python train.py --n_head=6 --head_dim=128 --d_mlp=2048 --norm_place="pre" --norm_eps=1e-05 --qk_norm=false --attn_scale=0.0884 --init="uniform" --optimizer="adamw" --beta1=0.9 --weight_decay=0.2 --lr_head=0.0102 --batch_tokens=131072 --z_loss=0.0001 --steps=5579
MLP neurons of a small language model. Each row is named by its layer, matrix (up: input weights; down: output weights) and neuron, and shows model dimensions 112-367. Each number is 128 + 24 x the weight over its row's rms, rounded and kept within 0 to 255. Numbers have three digits each.
Before each neuron's rows, "fires before" lists the tokens most often just after its 100 highest values on Wikipedia text that the model never trained on; "fires on" lists the tokens most often at its 100 highest values on Wikipedia text that the model never trained on.

fires before: " |", "-", "–", "\n", "|"
fires on: "\n", "6", "2", "8", "|", "4"
L3.up995:142127128134129104121156082121141107140154062170122146100111127178128154109147146150152119118144094074085166129140135056095126174137103138114070141139135133114112138143139141108140081134125123141130144104157113152101099134113137148163122110117115138138128105137112143078076069139112179136158120111183113146120126213157124115128136116120116127155133175123126107110169152151105117098134101129125155117146122164116127139130126111126139130130141169110147104132125120091115100151134206155124092132163109135126121135118120117121152108163173098140141093124103109129159136133099097105125152135114145171127152149113109144151095142125150142137150133139114121143153156127138085131138119124068100168153114121113145139106118129106134134142115119107143153131078156107080127122143086
L3.down995:144132144145129149156105146135135167103102133105133106127138117125113119137049111119139096109124142160169115104075122171166078122142170117129157143112134104176150094143123144156093167130119125107123083166092134127131122146123168115110128116163152132116159170135167130159134177131146111135093138141098143111158123073094140161118141126147116072101116085123133135153120152111135144163142139138106122139121150104124136107097086123128141145124109085133103146132131164160127153101119082189134140128137137105099150108097132121123110134109128162150124136128140109132142128140127123124157112129161140131136114114098124114087175080088119125115123113118148131140113121150108179127116133122168137088108159162131128122134120124134149132154162151131106083100170098131144135134147161

fires before: " "
fires on: ":", " October", " March", " January", " May"
L7.up1610:134135114096154101145137141093138118176131134098080148133139143135091149126143129145118158169131139125122164109125163147121111129126178140180149125139170173137128153148086115131142121112138138156132148144145116140120126132152138149133139135144138127107100125106090141125112107126083149098144162135102108169143123134170125130132070151125100145156065133102086106167075115143102112157118161147165144156146127107116125106106146128091082136111137154117164130102112136112156122135125120142106123137142138117139116154104108093131150073179133107101123112103168068122151125178138135130088111130143110102128142154115109136128086183119130103085112087142133082154082149159104117093165139145126164171069094146141102129118122100151124126090176099098130152093075073173131114122132137
L7.down1610:136141135149098151140159152131108141113113123157158132059111107112156116110157137131130115141093110123121101176142128120128158147114111153131144112163093119115091145129133087090116110112186090135135125141151130145119167101088097137121146140155131134125114126132136102125130144183151110134140118101149125117117130141147088185114095109115105130102123147143099147143151098107129134117134144116102088136180145110126125154149136170153100143125126133115130157113146145083132110126123129090126093145097146132128114120151135106109165126120139126104091142163128185096169080135134128117062108109156110148149132163128155132104135134121152119091148148125104125160132120092103140133175120089121175125139118122102122095132130178138110123103154143078137134137070170101119174089096115

fires before: "0", ":", "9", " |", "3", "2"
fires on: "2", "1", "6"
L7.up331:144102147184149118157116099107146143115071115154145111140150156126124159085137094125137151114148087108121141143146100091135121074109126142162123134128127140139145140106080090112130075111115108104113156142117111110138085133140123159122119096126125140123146094158092131132164109143107150110141067123151119165154134164092150115132061103119146133121081143132113142102112096123168113118150157109154109102142127161121136086158075130132159141103150126156128101117143090125060166148107132145125147165112139125058165124133122128150144151123123129150090102144131150149156104077072113132114166142141131127118136137131103107072089104150129161118144128135102130107112109131117100165159162184104105146165154157148154098121133104134118126147111139141123128170107127118133169095138102
L7.down331:141151159099116078112163149115125130132144089139130158195138157151143155140057136122123114148132151130146140136069110141117150163133131162107161169056164122149093125110131116095088109148151150126119066147143145131153154119150122152102104166119136116112159147096138130129138157152128163134111107124110130112138155129139104162128141126128163157165123130130147128182164130134123100133118157103130126172115063132155106143129126113117117116127133130113162082096143109108111124116102109175113116084114139123123132159119153121163100128147130151114147149139103144130129105089153101165092122097124125162133148089106172118097101153125135140121141107125120116170122152148160122130093096079143162112151100138115154079159142140130138103104148170086116143117132131139157147111110148

fires before: " |", ".", "–", ";", " "
fires on: "0", " website", "LC"
L3.up1473:120134160134154169128113112129106173133137122129147101093107151142138098120045148132097178123107145132133115147111139163112075144087160139151101137174163128155128135154130153112155110105147132142082111118123122095136130167172120120100134134116130124130116153172119137196124125075096138105127111169127100141140148139142136161093146093129166093111122102115131138132110122124144145132137157161142149146170139109139137155178121121100108182100111053134147154116125131158102115115177129123145133096125168065121133102116120117100119134126131139133114145129124168128154126097097135121123132117131131117163143103131094119083136108141111112142147108136117167119064099104104129084091110124159129148120148116165130141141114163133139151117148137121092176115157117156110128119128110
L3.down1473:171135104114108172153133107125125130109107098125083118146107121144124160106100154158149067133111143110129115090119147120127165132126081133102175121096126139104132108121151064147136136131131111063118135122118124169174110112126110123146120141096163118109133101149114163090097156121189125144137119136122161085133123112108088127136102122138114127141101150126118118114156090105120160150130100105143124159111140157163127103097130138128124079138112152110056141176156145122159113147088149198152143111111095171149132150155118149113124062086144084150146114143180146154088135167092146152145134149116100154112126150126157141142124137130128119113125119112133069136157135135147119166135113123136152126137110145111121128112174110144087110141138125124109116135111127109112124136100131

fires before: " |", "–", "-", "0"
fires on: "8", "2", "4", " Apps", "0", "6"
L3.up502:146106137128079080142132098110128080155140050145148137125120100190127143140136122110161190141127100084104145115131126061122134132133107131088120111127133117119115148127108097104130096128118121152128177107156110104150105106122119168146129115131132136117128133129109129099071078154153177130141145123185091169146129153131118090104120087134146137148153126153097123125128131148127114095155100131165159156103155132130134155134164106121137148115130143094170125133094146103132131144116169121121103099151114121163130107115099125105147115131153128119108133124115119136135117117101121129099173138127152153140139136098127120134067137108157163136140152137113141127149147149127087130139124145086114138120128134118116134117141135114121111119087113125115124156098138101112144141102082
L3.down502:131148079135154143121107156152159159104111161109126129116143141097095128137056125128130075120115104150145090130123159183162121112138141119141134141117114112126144090146136159147122163136113148078143094131108111137124153143121151090118124128147117104140141150114155128142164181105109109142128130164082162083134107127128132174123136123150121089130081140112130120125128122095143160142109149112087076118159123104140164117139087124145131126146112112151075141141158138146140121107119118251140149171139149111072124161157151106167098130111139152148140120140138108168129136125139142127139098124118145123101127124142099146114153095106118122114112124107105102107125128117112146138133139089203119127135155152130141144151091135140162114120163139122088109109144099144131131136159136

fires before: "0", "2", "1", "A", ":"
fires on: "0", "2", "[", " Sheet"
L7.up830:103104157157137184149082078166109124129156114153153152067166154145152117096129131084139149105128131073172121108108156126134136146121140167120131121138144159135086115103070116101140134120147163175164163111133118129118115156115111163144136090082142107128163124126131125148129140131096159117130112131128126125140164127104130131089132094104160171153124209146110126134114111140140111097125117131137115124140121133106114115151124140131155086106132130151123112123155157089118122146140151159148118157141179136091087129132080119107112146170134099102097164111101104092116108092116145145161132079099103129142109119111092099118090131150145110126114156124087124118105132144161158114192121108107091139086136112116114128130096141109093120151105076119147134172137138113099147141159102
L7.down830:121134133152106117157121177103099162131123153089155125110115110116154201079134155094159128114073081129137133095171145054119128134119145158108096136101126171170148126133115137126157143158147136131122124122106129096128089179117143131150130098117092092142175110104131114125126123088129116067150125107163146132134111155141164163161132122113146074103117109123112132119129132136168095149115164174131088106112100137126102157097146108157088193117116175115131100161152105156120128122101109142099120132104104149165122158148154151112129138159148174112140115155140074126085116143127105169140107136102070119150126097125147146128132132126143148147121151172090137148159139092117114156121141148122140072147126096159149134151147097175109180149135161170124105128099133135139144150132138

fires before: " ", "\n", " The"
fires on: ".", ":", " ==", "==", " A", " February"
L7.up1273:122134120095106122134114137106152137136150144093107132132129114118151210106140182144113170114136114131153135138112131113133136155117154163162145107149178173137115110104142122164080139115135100161143168108112127112167105131089095128131149112103156100085112108147145134144087135138144158147109150149115137137080118123192121062091124089138091121143159097094155073126145162123098108093122131161125103161115138144077147135186148149132130130079133121108101110095125126100118102157110099122135144135138155136130119106104137135131111118145161110075114122115125142170147148171132108110128106117140122122108109100069122139149100150112133144092153134159156151128128101149128079156110157132118100114105129119139157138107099152122138142091135100139108156128111073175129147121156147
L7.down1273:146191136148104154124153111144131110129148112132152135129115120122132122172255181114098122138110115099139136130138130097136144121155162103121141146153117121142141142087136113121110124135121131137141161124128116112153132112092143158145149137116114155101141115104141121111137131109159142115110129106132138132128097115149096109110171086081110131166126114158152108132134143130115099144104122156124081131136111120137146172086146134147128134104155144095123107099103098144089097157172129000138148122131106147120151107138143108184114116144125086109139126121133132133122113152108111110117128133135113156107101117134114119153117140119117141168132122095131133131143122133145120089136134156139143111120114097154117145141135150140147160148126142108128114131108117099122131138136126

fires before: " |", "–", "0", "-"
fires on: "4", "6", "0", "8", "5", "3"
L3.up828:152134135143089109127160109113127110128133049136112149120111115184143168123122152135151120102150123097125152107148136087113125124138115137150142114126111130131096144121148119097117099121097082114117157122122102125122123066120123144149121144108123142134122113115084119095068058135128156125160102117180119140123121161137093113144104093123106143161128170120125117128108172157129117108130133123174165131107096144120117142131141091147153165152122130113183113153074104125130126146134199149120106136144119118150113123149113140096136136136133160110110118143128130136139114106076127106096143109135141176117147149105137112151081130116147124143163136118132112133138158144116101094157122124115127153132113135130118131110109122121137134093123119116118135154081148103114106116080054
L3.down828:135127106103143121136096149137133140122135198152137112116166123088123126121109120134096148143103094145120095128129115161191123118152137127093127140123145115121143107118115139151120177121136149144146101158137122104125102168135142134128129124172141098094155172129144147150153171111111122132105162133087119096144114131140180133105136139118171103120114074117129117122154111107144179141116119156096129139143169082144177101100089152116141119105139046131085147123181162162130129095113097172148142123129129124088169124099142107113059123135077151140133132104138107140132139110159125160181114156123166120093125129140080149097100118093134133086135108124119127137142149121145163153112107126158127093122152143144131145152102132116119143145157129116110108071172117147158157145171144

fires before: "\n", " ", " |", " −"
fires on: " |", "%", "9"
L7.up58:133160137141145131111139139119101152166140153143106094122139121099120106102091106123117103082096077112156167141091124167107129113111132131126162131122128159098141169129118111130090128129099108120126185114119139093121132117161109089103144142106129128151132142164113154157151163134154153115158127103167104134179119105157161119130105104123105135119125086190136123118113089116176131097151180113149137135098164108142094114125079129094124112144126103118097130156122140112130109140093165142126177119112146109091124141106103133076143152155117129097148149107138122139141092123120131169108127121127095157133130167141128150069117133109146122144149120185140111118109083132165140120165167134168121100113134127095126147063122165121081131118154143152137122091124104158170109149124139
L7.down58:114168114125098135172188098119168095098102099109087158116150108121147089084121151142087165118094096133133118136098127136097102149164104127137169118092110099144072166122104131145131099137153076126101151149145076124155151146188107100114126128116146135110112116147123156093126119136137118112111120090136096159121151139042115124153165112137092135108132158142152083171134145104131149125121130115114146142134090089127133099140133124170117127094105065099164113138111123147095142112103134159133149132141131173095106131125172153130081110130128168130111172123152134145123107127145144117166171138142132090100161134103122120147103120158136108126130120123121129149137121117096103150148092129152139136142146103115158135105145125159133091152127155116131127118101144122131126122118136

fires before: "\n", " ", " |"
fires on: " |", " –"
L7.up1697:149109103174162139159088167131117196126117156152131116121136160113157144133102132102128138135113133114104145148127132189137133100142126158093132134119098134146132119149115148109126170112138147104163135135130117127146139115101161119082103172130105156113093172147133120126123133076128098146150162140089113114134116144126186120128114096133154138121128145098115142076106164105110138122134152115135105161106123112088126116089115091108113132112113138100088130065131160098140123117119105117174112099128163100129112099089122156089127154135123115170145139087153099129130155089127150102124095135102180085132097095144093114077157093082131107128148162124130120111123107127162169162087124130135135066123152139158099112076124131123117129139160104109137166113141106111140133140150146
L7.down1697:125165165123124103144159132164118092095085145098115163167131127139138108137123142128134110116146084081115111143117120101114138112122167141126118094102122184078141116114109096130113091100075157123117104110153146162142130164122116150156131138093137131118094112119116151087132161107153096131104164109104108158159119133109088119116132127121131150114083144153127084123087185193146112093105154063161119146125122167169103124119175126130155139143126067113090122101139145149103149116121122151115147138128134125138133157133119123125136121162117125128114146131148131111147131125165126144091148117132097128127125174112135119162092182183173106155128114127155129153167135119132082123167119079136100149125115118113132117154106128103133093161138111116137128149137146161159119141146145

fires before: "0", "3", "7"
fires on: "0", "5", " particular", "4", "6"
L3.up1709:113144116154158204129119023119125147121135097159150114122117113110116111132121165127155150081140109108157127119177153098089109159141173185119126145149123133144131114144126122108138146114141161103109130105157104151117129076149114166118144158153096112136114126104153096113141120086123105143121116117112115115104136132129150147118109109135127084114115100139080117126129138133084124144111123110151142141081172143094087124109078106183162146119121142124120095174135122134113122131093133144169109120125125108033118117148126107114123143123127184073147151108140132136150129145135128150101082125122106186125113137130138113131107165131127127121133111123143135151149095122076128122187163128153152144141150160091145126117047142133163139147106119110116138170090131124155133124154102
L3.down1709:149098131097131049130150205145113128139108193099103139132136131122135147127110120139134115178134148121112116126085105129155137122114081072161149163146116127100110153108135160133100121087151100152156126153089142119128137173097128148158122119099154152138143136130103160142118144180123143108137157120128148119127124098154089092125143171145150143159127155102143167105128139099123132084131148130131131132131092152136164116136185157105118130088122132129140178116123133118126134149171127166074119146131135148206125137116138139134147118124075109194097117131122113148082125130137169093181129164157216079120153124119118124120132114083156124105115142121123117097086118133160110118106114161103140097128092126164130136151185108139085130115128123156158115093170131140082116142110171